config.yaml
intermediate_size: 448
norm_eps: 1e-05
positions: "rope"
qk_norm: false
init_std_up: 0.0395
beta1: 0.95
final_lr_fraction: 0.1
batch_tokens: 16384
doc_mask: true
MLP neurons of a small language model. Each row is named by its layer, matrix (gate and up: input weights) and neuron, and shows model dimensions 32-159. Each number is 500 + 25 x the weight over its row's rms, rounded and kept within 0 to 999. Numbers have three digits each. A neuron's up and down rows have the sign that makes its largest values positive.
After each neuron's rows, "fires in" lists the words (lower case) most often at its 100 highest values on Wikipedia text that the model never trained on.

L9.gate93:485456484489507518527499517504507499516527550462519519550495526431512469522489467498500457503530530538469483462503537487535476481469472511510520482509510524543472512519504567524511489482496476515489502521499517477506471486542514492512521538482531506521491466536487518515459480523505508494475542461483524551546507451493504478535493509494493506475483535473524497480534467486493456460497
L9.up93:531479501474491496475508504490452521517489508497494463525564519484507488443479487507480512501461513475530503558512502491525474507491456515470471533492515490480533545471519520512497537525507480510491462470496453503526458494549519497495503516497486479498499457511511520513492499484500510481491516513545486499473456523495559506486490528478489447495500531497515533480554491547471506517480
fires in: "several", "few", "various", "some", "many"

L6.gate173:473519493540540444473490514527482526492511457463586509480485523508476505507522513488494496496521503487523497514488517476541467480490486521510492504499500520533547524484474455535488526520456513514494496507501510485478513498484482468450482480499490526501485484518480565502518474495460487502478504492498467471511542468542480541470489508500522503504487508477548506540453455476499479492514
L6.up173:518531442507513499505504503517502492536514523507542472487489497486479492459483481442550494486555473422476491523495517497511495491506484472485473506480485461537500514553496533513439492480457505454484514503511446521505500501523485524531501506482477517525496514510539489505486475494526507534536491495486523490522460518460489535566506502511543526548507545532483540502478469486540510511498
fires in: "as", "been", "a", "years", "an"

L8.gate242:493526507524560458487517510484468481523500471488520486529516469534528501508465532456505504511517468468506494497544505472505460493492484548529538502503527521549513458525515523507521507493495499481516503506496462450509527511489530512492508464486520515524485527462523481493506517504512480538539557499503470517480486487452513503525559472488504488509448520500519514525483482511533470517535
L8.up242:448539494464514493481467505503532454488495474465484526534513532498496467490503485562470494521484536478493495443481459482525492498555520492497518533528509504555537484506492527466532472492523464481497520526498533460464480496508453511492501480519504519498546540511546515480519541525479487468476495527499497495485474494486491528465477467507494471516461508536467516515525507459477430518521
fires in: "was", "of", "be"

L6.gate222:479489471475491550533501468481468472514488458499507493497493522470524551534504528496506483490459504511521474465532480502553504531474526496479527548487512514508503477529525488519491494505481512484465486537466512503510484513493481496502479449456516513510493484499507549533504470486495471559466513480490530469514531480459521458506423450508476484529482491504496469511554506530528490517532
L6.up222:481544503453507482498496493481483464508503495503527524479569509501520507487527439518488514442537534499495483510508518461500531478500494504485531543467484545508495473502530506510501479532492517493471513499457467500472513478441469467486498517573480477502509496502510530540491494489522478465490541476553528494479501492501474527471498527504490513489457470568518507517550518518512489467495
fires in: "as", "of"

L3.gate93:482538480514518566502513525487495481500557491521510436534504489537530491512494527492485522543528473498487484512512485505479512533494507463490479497510509503513496481524504503519523533481508493497493495503509457491522493526467521566494507517486504481509473517511509505533481497481446505545492513437506516513536503491475463468489497528526510514501476523536485489435541498558524527479519
L3.up93:499487462485498501505529493491497502509533473512481508472413470508498477484486486509509500478475554526427507473519502508505518454505498487518498490514491493523502452490471538502482489538476512488511499483479469514480512536481498468490517508480443507482510492516490501517530430517555531517478519540520544534509446474497506488475487499493501584518494494536516480493496539510516491459485
fires in: "of", "pine", "caltanissetta"

L6.gate40:516481483439544500520504557505526520526499507471512504538491434511461497532445530511536503484530504509512487441476507464534488502522525473452524509514501535513484524502523499540503481483527489482543491479496482476445499499503445528506532500540490507474506532490467469544514504539522507514520511494487508511485480508469522493473492512497478528513530495474521500477495490477536492517467
L6.up40:502484534524499477439500564522499524537498493530482544517515487480494495513534452539509501500478515522489480523525470514472536560466473495500471534542468534510510513493458509483469497502501469490486502487493536516474520478491536465468524504508468451493532451545500560487478507506462480474499502516542464509480500481529518505504494480520487492460511474499530492525492472535485507494538
fires in: "only", "not", "that", "and"

L4.gate367:513476497485483513462536544481532487479525496425516521500472502485512487525467458498493532494441487498471484487517475519464492486510515499516512493537510481523522493561531510486534472498519490527463505530508513453569493500512520535523484457520478545489508496492504502476463520499498546532515507520481500491541469506508522501515498471485456470499468519478479470525507484510488516556512
L4.up367:500475500475513489477529532495521502508516435478531506481483494442481501485460479516484471515512542484483487500489485539514517516499547460464503512462510485547479526460504530466525550531445513504431480537433489526475511510512477488506460521529497519491420533480508493495516467489496504506516471476516479491472513492526480554516483491484534529515509500527525493512518488502468502497479
fires in: "there", "he", "thwaites", "it"

L6.gate119:581524485533520453532492498470452517502514519514527476513479545489471531440443462535499493533492492498526522470497486517467439502512537530514494532512475505522553484512497482540516542508517477508510486522478467480482515457515525474509524509498475499507498491548472532511497505504502507513526476532463489491498511498477489513511490512522482500510505504488501478521506468498501483524482
L6.up119:522518548512533554471488517526510532497509467507475503511533472509497469533500510506509539495473532545552512546490504508528500502512530499492509467483507463499521498472527516530499498531520470489463525507536553517513516475534509493488526525478476493477520493487466512502532474525495479456462485502531466505496494496517491507518473507501490442522522477500509523513520534502546473484520
fires in: "and", "while", "through", "to", "but", "via"

L4.gate294:491452488530482513485551508505525486510512497514491520513469520489468555528480527520495503466503515536520511478539491530525535484431460498506495535455490476531491487479485505499497517538487516534540483517448503510498485523493547485459527502482501479480481513453455507481521503520507526510479536466476511500522469498459542519533476479506525496522446488487510532500529570492503517487466
L4.up294:490508501513471515475497498545517527518511496476485545526506529491511511540503500496491536477469508512498483518554535514505509501468509499524504475521474487487490475465526520489470496507505510467524524539494520492514474437506561490496488483495544486504483456489508490504538494503537507462508485469506545514493466520513509534497506458487553481521466539472509477516526495498487529500501
fires in: "according", "in", "however", "by", "shortly", "from"

L8.gate55:534469500510479542453538495502568512508513500515554452437507519515478499481459507485531525509525503545489520520502555492484563470487523530481505485499496487542499523499479488517516495521496542497511488516531493527505531507548485501489500476477524515479483495569503492439507552493477527498493521480472525463482506494472457486488505537517516504456477467447496522539535486521522484485471
L8.up55:495505515509497522497513492496535513523463456488497452542535504495496531490503498484475508497548459488433511478473527515506478485489512554544495498484517515474507489490486511485496509546496554515501495486489511471507539502502516486474492518532488463484493440481432505523472544505466523501491512504514578546511501517491493464486467486532555488490481489464493511540477537502441499495463
fires in: "that", "how", "fredrikstad"

L11.gate99:471546500452528507499450533536492514535526515485534513478511486466477477497484556535498497534483464502485457491518550489532543473437516536479509526529490528503509504525484518517488542515514470487531486508502509457507442501480448499463514502555486492541526521518489455488533471491486460507495514502523479507509518482509512527483462491450439476467527479523488534507479502491504496505508
L11.up99:492488469516510522486534462507531582519463497497510501476499507452499494489512476471520498494518503486476525484475503518515536459495532455472497518501509512491555484495522512507485468549490499545481503528477485527499501465494457557510476493500534492502492450516479555518508477485485511539516450531493510480514518503494547514525517494516480505516509502481502467505448447513486503565479
fires in: "the", "a", "his", "as"

L10.gate219:479523488484533504445483532519483526464515469505504510497506523500494477451540499511475510513529498514503460518494461495519524483522486532494565560521485519516470508536501498529518535460514516472499490493536511500508499479484525488542501463489486492489485465475490498516540453474487501556478533494504509511500478494488481463530503461486478490498492465512546463463521469526531469502513
L10.up219:527524486528472521504492559506511537522526493506473519450487453510506468504495531485478515490518487495485448512513509503489481477521511478523466502511506476506484491552477535546519475550512512547512503529493492485506469503535494493458520464483503458476526501498466551519535524517508492498532467517501483548473549485544449488501515481490533473512513468490501507491469555520508491521552
fires in: "is", "became", "are"

L10.gate381:536524484538486447481504547471495495518531482549524498467531486521483477463517515514501509539482506488514467539532516509528498480539450521492501455503523518538518517498518474498509482460509478507473495500508478460506522507522512472489469471529536462526418535525484530492512491488493499516537508500458463508444462456508466496504496532517499522496482471564519512470494499535511516516498
L10.up381:540539492542496516511502571440479552522483469505480532514523464478497492490488528509475483497513486526499490509473520529473511493531493483520424540470474510498489452506484462455521473468461512505492497467519532463470546551481495526509495520499491499521521465520480500470483462511513502488518474501532512459462493481472511517501505467500528509477514475490498473494531490487505495507553
fires in: "the", "s"

L4.gate426:524500522473562453519486547487486489477493563471512500529488536506485480505493491514505512477497496528495491491525497550509497521506524489476483473476488541502495468513505463536544521510489511521500529506512511495490425537498476454482492487493474501443497488505485528493462531488504444533536512479493475504508475547518514540471500498560468493479498476518511503547472519489484536528526
L4.up426:489485487519521515505483518526530528505473485489572482505450525468497490522540506517505474541528453503503525518503532508497472498494473525490521509469515510476502493520478508489546480491488493501520483533472489519435458511478522484494482532531536527502483513517492547536487489531514493476522486559475464475511513516495537513483517504442519466515499437493457475534471517469451496501467
fires in: "in", "from", "to", "of"

L4.gate272:501498534491565542516538504558491482494512517532502483487531471449473521488485504466497543498514522457504512498535542445547489492496474489507490557470481492532529483495493493492472483517458518467516545457481527485527481490535500478502529526464462518525524518478527541514484505501484494507540493492553502487486537513489479501505471476501497467488550466464498488474508507538504525537462
L4.up272:537520474475504514505494512523510495482545450526514477478532474510472511484507513497520482491525496478513483514539497511507464543498461521504470498456498499503471477530502531515489500460528550505545499513496464502502517499485493455477525478523530518586470496518473481475502506557468494540502483514454504497478489490485533502538485502515456472485526476482579512499521504528521466534490
fires in: "is", "as", "out", "up", "are"

L8.gate177:492520500542512536496479473534498476477463460478537458498503505427469525480522517496499512520464512499497504517508492465525490508451506519522475545499510491549509521503458473492488523505488472481486468457496471488478507512526477463491504511464473493479516492489470478531512450491505521498526552451520479526504516484528518479518480535497489465522499474488519510476502528495527497448454
L8.up177:511464502503502469504513492511502501513521524492531475509534515576499564498519544515490497511517515476488517541483464491487519490466510466492481566521494482495503491520498544511483553480502523533521530492502493525477493503458461502462498496480522495522469548534515498512520495505499435492538503495530522511513501503486549543528486506489501514544467499517486514535483511486525454507475
fires in: "as", "was", "cast"

L10.gate179:546512502468524550510507507543497475461509522478510494504516509504543522490492477516553509522553487510468506438492494514530507441459532492437510480535458492514532498509508537483544463505528475476484496531484534479479520480545503527487485494490500495464445482510524526487503488481494544512557532484490491501488484476534486488510498463468508530512507500511461481534531516479534532485529
L10.up179:492563499511508498499521511523496488520495495526502486469520512515520486537511489523508451519526517512498522526463483479507434488511480483453469481505503442486526511522501509509551538497527556500481513493486502491491512475529511460494511484481514486481500487449558448521514464476488453514533462508527467453522423481514506501502533480471489514494497505517511520521518487524541537525515
fires in: "was", "more", "is", "were", "took", "are"

L8.gate122:508540486516526496483537539485506534531530501515526527519497486452471473474482487469517550493517525488499522490466460501511489466483472482469506466505504493522469489539537528522516540471519505505497443482530548456538486522479503501475522488531496487477502460485471496490519495504505491513503502454452538504496525471518505521539480484490501480456539499519502513492536474517501520517503
L8.up122:536500494546493480448491483479487559506532504461501536480500476455475521461528441528467486518471500474516541507507501522473479507456484501471484440553481517505527529499500471493562493495470484471523500502501472513501502517489472501471521484490554476495517481509503502490541529509510480490497512493501520536503475511501512503518510526499483452493468512459477483457525497539478510504465
fires in: "its", "various", "other", "several", "new", "their"

L11.gate251:492485454538537490495450500530525493518483548473468497513539517442492491495494554466476489490538504504464527497503522490457529513521507538511490513467469508536476511495487502492507504511521444501446495520468490444507487475485480504513523471510508508470498472499473467494580474468501502523507499482562488498495478522503467495499485477520517499490550502508470470514502511485545494489502
L11.up251:515496520474519518513483533466507516524493488472517535544494436510513472506509533469509505497555494508512538555501498503504493498460549548501513534500542521469551469499496481524483500517532494466513505500471509560512526514491495501487508513480496508468533484482449506482525482520529535508503475480495509542525499502530525492479458517485478497527493446507456480479485533487511527458512
fires in: "and", "but", "he", "they"

L6.gate134:482502494523477476480503517532461513546472460529511492482500487470475496497508566471482494533497526494558544513491535513497504485509497475472519464478482506508529494474488479513502468492514502466494496493477525486466516537451509524499468473496484503471506506496461466499529529522500542520532510540528480471469479528501479555441520530489488481468506484507506480470523473468490523513501
L6.up134:519510489507505502489494479461513500526525514488502502423508525473498481483473514490527490505503478485487485466529529522501497464505523546542480532444476495526489496494532505473547489475479537503485462493531487524507461479524463443510550515514521456493456502495571509474517507517511532489493507506518507451468474501483473548454513491531527469525501498459465527482486502504526544523523
fires in: "of", "the", "early"

L9.gate447:518504483494533494486521550500481524503507493522520476484528520557497520496513513457486485478497497494526503459481538473541537504500528515540532475501503508544486535515547450492513500462479521453511502492477506468503476526491472492463490492493542494507524511523472469558556496479480485519512524491551453546492482508505476502505519555512506472522534484473493498541537464465527506443523
L9.up447:480455487461534518463504500498471455505486496532519520512497496573464521499532528503485503503478529502525533511531507517516507506487542515497549539495538506526524441547530536520516503509527467485487518480491528542476513487481482479518493474502507521576509528489468490492490499496534482519503496488518502507486547534499547501543525531501537496522484468532462473488462505557499521488512
fires in: "of", "with"

L9.gate71:491554469501540489493476509521488517536532532510522507454493541515461555473486483497485506461515478531518471466471517509526491457516529488502536454545511516495525499537467496560487500489539531476508470498457491517541535505491497469536449531501466532511491466485459506524516471508521506494458529512514496498502537516472507530503523512501478496531509537480496495526508482502524477494491
L9.up71:525491457518506486500494515494484515498498486541538493474518490484520443481502489527521516461531509532543511460514509497518487491504501532486492482524528483475493503509504459499496437514513498514478541538516532543460472484456470515491508501548466519533472487480519525497513484509456507492468477524502504480504458493518500518482468481469488479536486530492471583458485521530517524514501
fires in: "to", "of", "as", "with", "by", "preceded"

L11.gate439:458526468474522502481517545502466476474493480487482494519495528482456501490525506513489519472493526535496514523509489503542534499483502560471533496482507525495484522494491526481510499541579502495493515494553467544501529498517524508487503514513509497493525477527519528502540514531464476518492494492448479466475493479505493498504513488504499480496506485489477520530509539481478476488454
L11.up439:490490538486483488473493461508509441516498486508503540497516494492491507569492459482528461494515481523483529520471439475488523469470549554505495509546512476484511544495481505483511506503501473503519510497503531504481480480524505482509529522513437457503541521488511517451522441491513494449478469462527502500471469524478535510518513503478485513451521504553472512496508507491492522522498
fires in: "was"

L6.gate382:497494520524505469487495495511475502503511528493521506474515514514495494507450523473493551503540422532520518470551510492563443484495523493466503475523526502498509474525513491489527505504513465494514485483506522484553512490530510437514529502506500521528462500509508463502493536475514476512515492518492522491494502463497542492514549433470517519505484499498499504502494525474503483513525
L6.up382:484497487504514522495474460553521525468515504508536529508497513527497484526522478511468469470484482491549489516494516521523468530497553520485499505551501489519489531501483505471465427499494523498507505521495490469488513464513505509501465509520482442510525503503501502552486523531484497492469502489535442547509534476506518583474515485454457499511464515483514465497510553519449509495517
fires in: "of", "to"

L3.gate246:471487490475530533468455507444532538481481512514476499473488512526454509488513491495511495520573458474505503520486474511492486482506516477501477513490496487531540533516491484487561507493468518542494548500522471491466494495482488497460495531510510488494522487543469470497459515463450448477522495512462521516488451485497510454456455501531485495506460478528503462511488519505516519515494
L3.up246:492527476484520525491489445491508539494512529479487531491488503505494489525479501513515487494471509540489507544503503472524512480502528512505532509546482512490519535479487509489526506470570501501488504517526491505476497489507469469497505473509526434492491512544486525515500523493511458500506459515526449536443498503508508474500453473524466507524454483556512503497541540480499460563520
fires in: "to", "would", "or", "notable"

L8.gate182:495474513526494428534528568527489517508486496498481484506516495507492528487489487509466503495486506465528528475518510516497464498510473500519494460485504519511498466454488528471477523489493506482486500488512506498537542514513546472478525540513517498504470526555502482520464504505499479503439522525554483540474486514469496494457505448502485500451509493504566504536511498521497472472526
L8.up182:505469500489489448503479474490516509525498499492502504494524522519558460468477523481508517516485526510508481478492496508562501478465499497550473540453531517505518510499462481467496525518490540480476518464524514501495504491522524489453517518455507516482455504498492527489504466503469510492516528520491505542477505526473518513454483501553490566483476505524498509547513511507508515474534
fires in: "of", "in"

L4.gate318:492536501496467471432463499513503501488510486496495505522472497494486517529500541496517509485515505524483561531543476482504512518533527499525499515453501487542507491477539491474491490481532500483512529516474548512488551510497519474504508476481495506506481555522484482500536505558435533515476532491479516538494516475536498530559525536493513493523501506510521503467512440488509512549518
L4.up318:499506525488445509519521534514498518509471541531501487516543492512472488506504485525496489494492485448467436518453502466525514483477496490502525525446457493510509513490490487555496534514510489464481535484532508457488536456501480482484499506498532518500482478480502507502479537510418491451502477556519527481478504502532479501495478513439474508464496483521520505538504490495476515533555
fires in: "that"

L8.gate21:514484492495474485507495528512529509562480459491465483480484437514474475463507482495488534475499547485502462496486526481526524492558499511509489513533495527505508507512536489513509534513489473505518463515467513503522460523488452502485486488510519491483486492542487484534549528501521467479502505510523501494494493458503503463489492532538481478495443465498496503491496487551496509537470
L8.up21:529491481511518467477492532470507512502497510503493447511504464496529505438508540471522489449470532489553449482508513482477536474473475508510522512489532526501534492546531477517502512464504557520490485517481494455488482475472506521519541503468552460472495531512466478503495475464519514504520525535490509470509507536464473528505497478462457498539570480471526516510482514450518515492514
fires in: "the"

L4.gate131:489488520472495515488502526523487478497543540463507463581483484476513469525471543504516509536477490491488503538489493509486482483482514488511469455502460486505531511480484533483503500490461460545458477520507496474506531529503498519514503523511513493513481492510516456543478475538520517534465508449528520505486491544432516490512498507477448496491471524482515502493488483541520506460474
L4.up131:541492513458516475515510479506479502486559482457500467502522413512511498490457501504525491479429465482488485495519455512461522491501515507487496486489506501511555453515508536514516509530493470546504463533536502518494501516520467533502512468479523521486443483511527482530482471479503479548491496506510512537474500541478472498555495478498465540476515536526489474493525482532492490489521
fires in: "of"

L4.gate187:538532469478521504521483511502494524508501485489533509531493487506496493519506507493475521500515504526469486536467533464555523502478481477519534481490527492514485515480486508555475521510500474525464487536515549470469489504523499494499519491491536499519474501516477488539456444523559487530454567462481537509483493505530509536522428476479475465494497461488468487486446466525470509458506
L4.up187:564531520492483448500519469501569485486536543545481506496478505503461507507526487447487494495520494512478536502486497526495515478491486501492503497496513518502460522484517504452485508573540514527519489504502480538517515483510508463486456465512491514483553517467501500514535484517498490521501475499546494497482541479539484497490488510522562462515483476503505442494498481487461458540509
fires in: "of", "for", "about", "with"

L4.gate76:533493494481491478485509497526503502468541521470538473512491527515500473488448496501485481493493529478480463496555497513508458548499514487493512484494496482506503517494563553482512493457541499484464525501506500443496533542500468535496513475520502485489498503523501511473457510496480515500548498511482553550447496492532554508494525485479495514549488463458503505532514474491481471507543
L4.up76:492483501494506506522470503539496483476497510508496480527503467527526496443538504499467516514463487500509485534547474502488466525519477508515464503517497488487517471483499468468517499497504491488494504502551494490502468525456491501536471538523536498445494483492532463454516521488516448491477478504505480467501434539541493503472543494514453486529491473549501506476454532492505466525525
fires in: "would", "to", "could", "may", "must"

L6.gate446:554529506522563491512521521471487518487475513471521437478533463512462525525491493532484511500490472519503504504552502504501441493535531506462505507473461491507468500497474491508445496512518468521484522509482500482542499499495455466509500501478494467517505493489488490480512526495420480524519506505519519509473529506514496501520534514499479513497474530537525509482487489498525467501494
L6.up446:557491457539495520521515502475502471498534506531493556459506491499468507500503484519516488446491523494529501437516505551502526475510487543546528502526503519496460490449518462518491508525505497452532516499512504483479519496517518491537523519524490511513526479529495469481516494462467474498539506540514527511518513493475540548478517444508491496477487504480505493486459484467541509534497
fires in: "because", "time", "that", "end"

L8.gate357:533493478516501505463508495475445511456526469457523506499506496501502480558466514495539488510503526494494492486459479473518478486493473535507482518483488524475488520476500467456502466518481489458526479496487510451566505484540493475554519529481473502476476545503503491469512479501548511497523473482486516483521478487505490542509481493479546504444532508577509472548494543490487481489524
L8.up357:484478504520518482518518536468508475503515484479513474482494452487479458503494500508521529473504532456521492507506479464516506541519499484517465433528541505499432515503457527490473517503508440498510494504516485538515546536530518465501535501500507531498486541498552503513551490476478505456508467463500494507440497511512472489520508479466450502499536485510508492455491496514477475534493
fires in: "was", "is"

L6.gate447:538481470504500493522507517541488494520499515500498492493506492511499538525502462520499502510495507505513493506541503504523535480493483476466461501531462542522475471496498485487473523475497478509560478474508491506581441504560525512494491499492502499475542552483531522491463501489478479515486490467508509492449491473492475508463486502528530445498543485498511502462489524546482466535529
L6.up447:490491456501493491543520532534480467488551507456504466484486526498530504480516510506540532511513481460488496490463490499486463518538483465453486476523474514494483444496477496531502496533529493481507486508477505506541548512508520512495495494537444492492490483449492444540505540501443548515534483515493517503488520461493503492553494501500519524516541472518521492481510545470496507511496
fires in: "is", "now", "also"

L3.gate49:493474533480522489460474536469512476508508546492475537478503485483461491533504469467509525503505500497510513473524517475524495521485499494488468492498474527465534489529432531512497518482471511489535528510522473480516473538535499465511514503516512486491483495430499499503547516494523464512515453521463503504546467506493527500499505502555527518534513503515484508504499457421518491530541
L3.up49:454482499472551496501499484542494485512466503487454519497509503462518511503494480513490515477541543526498505538541528509462483526489521495505460530498540474482506513464491510523503521461477499531527519559468500430504484530537480517506474522556506490430515489489491513513546486514497515518475527521489458491485521539494533517494526476524512530513486502507473535521505509503470528510481
fires in: "from", "before", "since", "by"

L9.gate82:505501488527503459506513543503448553496559499507477475523521513521543488468475492532544513481535487521456491500498513454488464488484520518495471491481496526535486489509455482513503539477473542497461532467524520473506465506514501435456488509480507493510441479515538521490519519534499512521486504502516515523472524488499514467477528468481516509476514468543493474478505498477541504523498
L9.up82:504469478520529483472486507533484539520553517459488522460486519536512501510500506483548468502494522470490506486498473480505497469540471497484508515459467504547513497525474501511529500464481509513527488450498514508472489512478527485483530492498503483495481513533482509470527501510456512532519514474515496503486467494518457491483524459474517483515507447508521473551468519540501496523451
fires in: "is", "also"

L4.gate391:519511548548498456507525488517487497493472498504457520480483522497482499528499512484472510462509498493548550532535498494524549464491474478492512494485544533497475485503503506464525543475476497477495504511531516491460461527460522450477537535509454495473484486501487490512507498508438465537459489499526471490493498504506518521530481457498499488489466469479521456466468500501511521523482
L4.up391:472470488509491499458503530487487491503502496507498532466470557508499504549491544505509487499474516503529510485473487478485497483447523474489498513495496507545452507525529524466522511515463510497504532505481533484494505441526454458500470494483519478511472543449504512443507485549497496493494467514490505537470487480526490476498504461511544539485469492549505456531500495509505493517511
fires in: "of", "from", "in", "at"

L9.gate68:514499494480563497532470523455467529465493540513500522474507511512527492487475526463474527509505523518545460482506542548545481499473495498452541486463475500528518486498504502487496473474519494490495546485509499500488519491512512523477491471494527511496502512527491459528475482462504464555472508499527508500537543472508483459472493445471496458480484472499487499515514477474507457479521
L9.up68:498500458524472527560498510476501506501488502540499440463500507504511501527486473456464481493485558504525530452476444520498496522488503521483512493465502474544510484501510470474498517504473508505482476467482452491481507436487460488509505491499484540495438487499496491501507487532491512512475527504509526481508462485456516472499507490494470463460533511520490521491455441482474475495545
fires in: "of", "for"

L4.gate295:530510475514516505489504525477517553518508483514500481507543492494497526520501510495469571506474507501493546503502538518526529514485501523457496529529510515503551540479504515483509503496520491504537535468509517438498510468507515461503508494525492519496461501558462490472500491481481497531497548465453515553511526494525514484492479526532492480501490475528502477490488486481501501541499
L4.up295:517531518521499483474496473451489499466496493514516499466509493456476596453509486463486508470478507470476516488495519506491512503509529520497484497530521499519553489518471494468526530492480501496479512460510490484501493541489480496499494497511487523517483481510495469488537530477515462506484455522483496499517490520516500488485453505511507517491491488497538502482448439543478458496467
fires in: "this", "that", "same"

L8.gate319:488547486482510475513531478507496521535489485495494471534539476502503458520492509468499538492477540538484478508516516551520497520520480554510487557533500469522526539494483484493463485533568505530525449490506525509464523525507495482487505514506516514532516514487510509546523508482528495505495460529579518509511495515516502523494499513494505498483451478505508491510496485527505554534537
L8.up319:509489477489561530480533516463486507479495513508467526501503503523493494483484463509443520454493525489507446529521506463501483524522458500479527539518506501477521501478454488513501474505528452515512500516492476510521489514492533521487534510534504523472515467442491463495516475514462488486531477504535493461483499567491524516529473492502505508507536465507490482519480482506494473492481
fires in: "the", "its", "s", "village"

L6.gate163:480528492489475521523512535489528453478519472522497456508459503494528503485478516509510510486509491512492515529501536496565474481544498520476500463540510506523481499504509519474484541488524513462486482534478468478466490538500477492481491473499505529496520555544523474481526535486491501439495462504490491549478539487539497459517477473525512527507470494506491487498464535484509474510532
L6.up163:510500499539477510494523499517455461531483502487529490491498486521490429499504520526534513508509505488518482518480540517505488488533498477482494489565513505482493503500508499504484502458505502479479508500492453473486496472531489505531527461507481529470477479510505469529476523469538488472534494514554512585431505445488488477493523519466458500500487478492509523460499504529485505532509
fires in: "an", "can", "one", "is", "betting", "may"

L11.gate411:530517480495471502475458464489472496498549559484486478507475499569508485532471473492483496499520489469525491504505485452499481489481503500505465484521530473524507503486524502492501486490501525467502478497462462484531518507523475453486452490481491458499516496477507505462494510501477514523514496503540484479470468498524538514538477487530488453531469451501503495514499497494504541533475
L11.up411:478465519455494503509567529487500535480547497507502455492502484499527492494465499491522491491520509477515489520496469507490454466486505465487499495499479491469511530542508550479475502496551523499522497535478488478486475508465505516503549503502513499525456471493512542493520506487532530502511512506501503480484485503530537552527568437466482471460488508495501526536531521515472473515464
fires in: "was"

L3.gate218:497520459521525490465521520498462523519465519430474501532500472474483503493452493482504500508513491522501448458467506507516470497464486480487490496529532499496503458519510549508516500487515507462509524500514460505465478491511556512466482515487512519467504518500496493504540466474476533513495476506475524473517490520551499527525515505467546471497493480439503488470548503518490533512529
L3.up218:549463487537509484475529477530467487495479475513468502515511501501523494486504521508515513524525477484533505501489516516483499533517489534516536519481521528484499461499472502472548479484465501501501465500480534478511449511497531492524488531461505515468467498510493422489526475514499484525512533443492506490490525519493490531491442503503507509508538501535490502473490464569481536530478
fires in: "it", "there", "however", "these"

L3.gate178:557500464509485501487469484529504475548500509496460495501485473500525501490468480496459511521500519504509510512517490539524514530492527479531485527456487465509498528488480477530445486449525459523540556480500546505475516490488501467513494511520515500421488501476467471522508475506501490478460508503509463538536511495526547499553519499514475486464472528499526518471492515449477477477469
L3.up178:508459517529504498523475512521498481453534532476494489515498576496500507489462458481471491510506540537459507496500468508463475496449448506479473535500444438495480471514520456467504522494516496523515497501531503500535500546487503533518493481500504535458483501511515516465510487481495475486477473507522513504491468479547502530487494484513500511510522496514487490488466498467511480479494
fires in: "to", "may", "would", "dates", "missile"

L3.gate400:443493498497473460481497484527507480550517485500512491506526508527529480515472494514512528505474482501457469496528487528487497540472460520520518504508472522499534477498477535537513490504474517537495508593513511488509448492510473524477490540549517565443526486461479505461504522493488511499507538515481509501521505505504471503493521510487473487492465467467531468504523519554536490504521
L3.up400:529588505462498521473505523479487485503538480490548463513514542490509512486470485482529499478458490468498490493485462433486503540486528479497485515498464512542530521494484495457551484497490542528493532522471489502480462494495527491501539496537466509526496453492514472477499518492444482514500483520474512467488474478464484496481531500500501475486514500499469470510472492491504494480492
fires in: "has", "of", "have"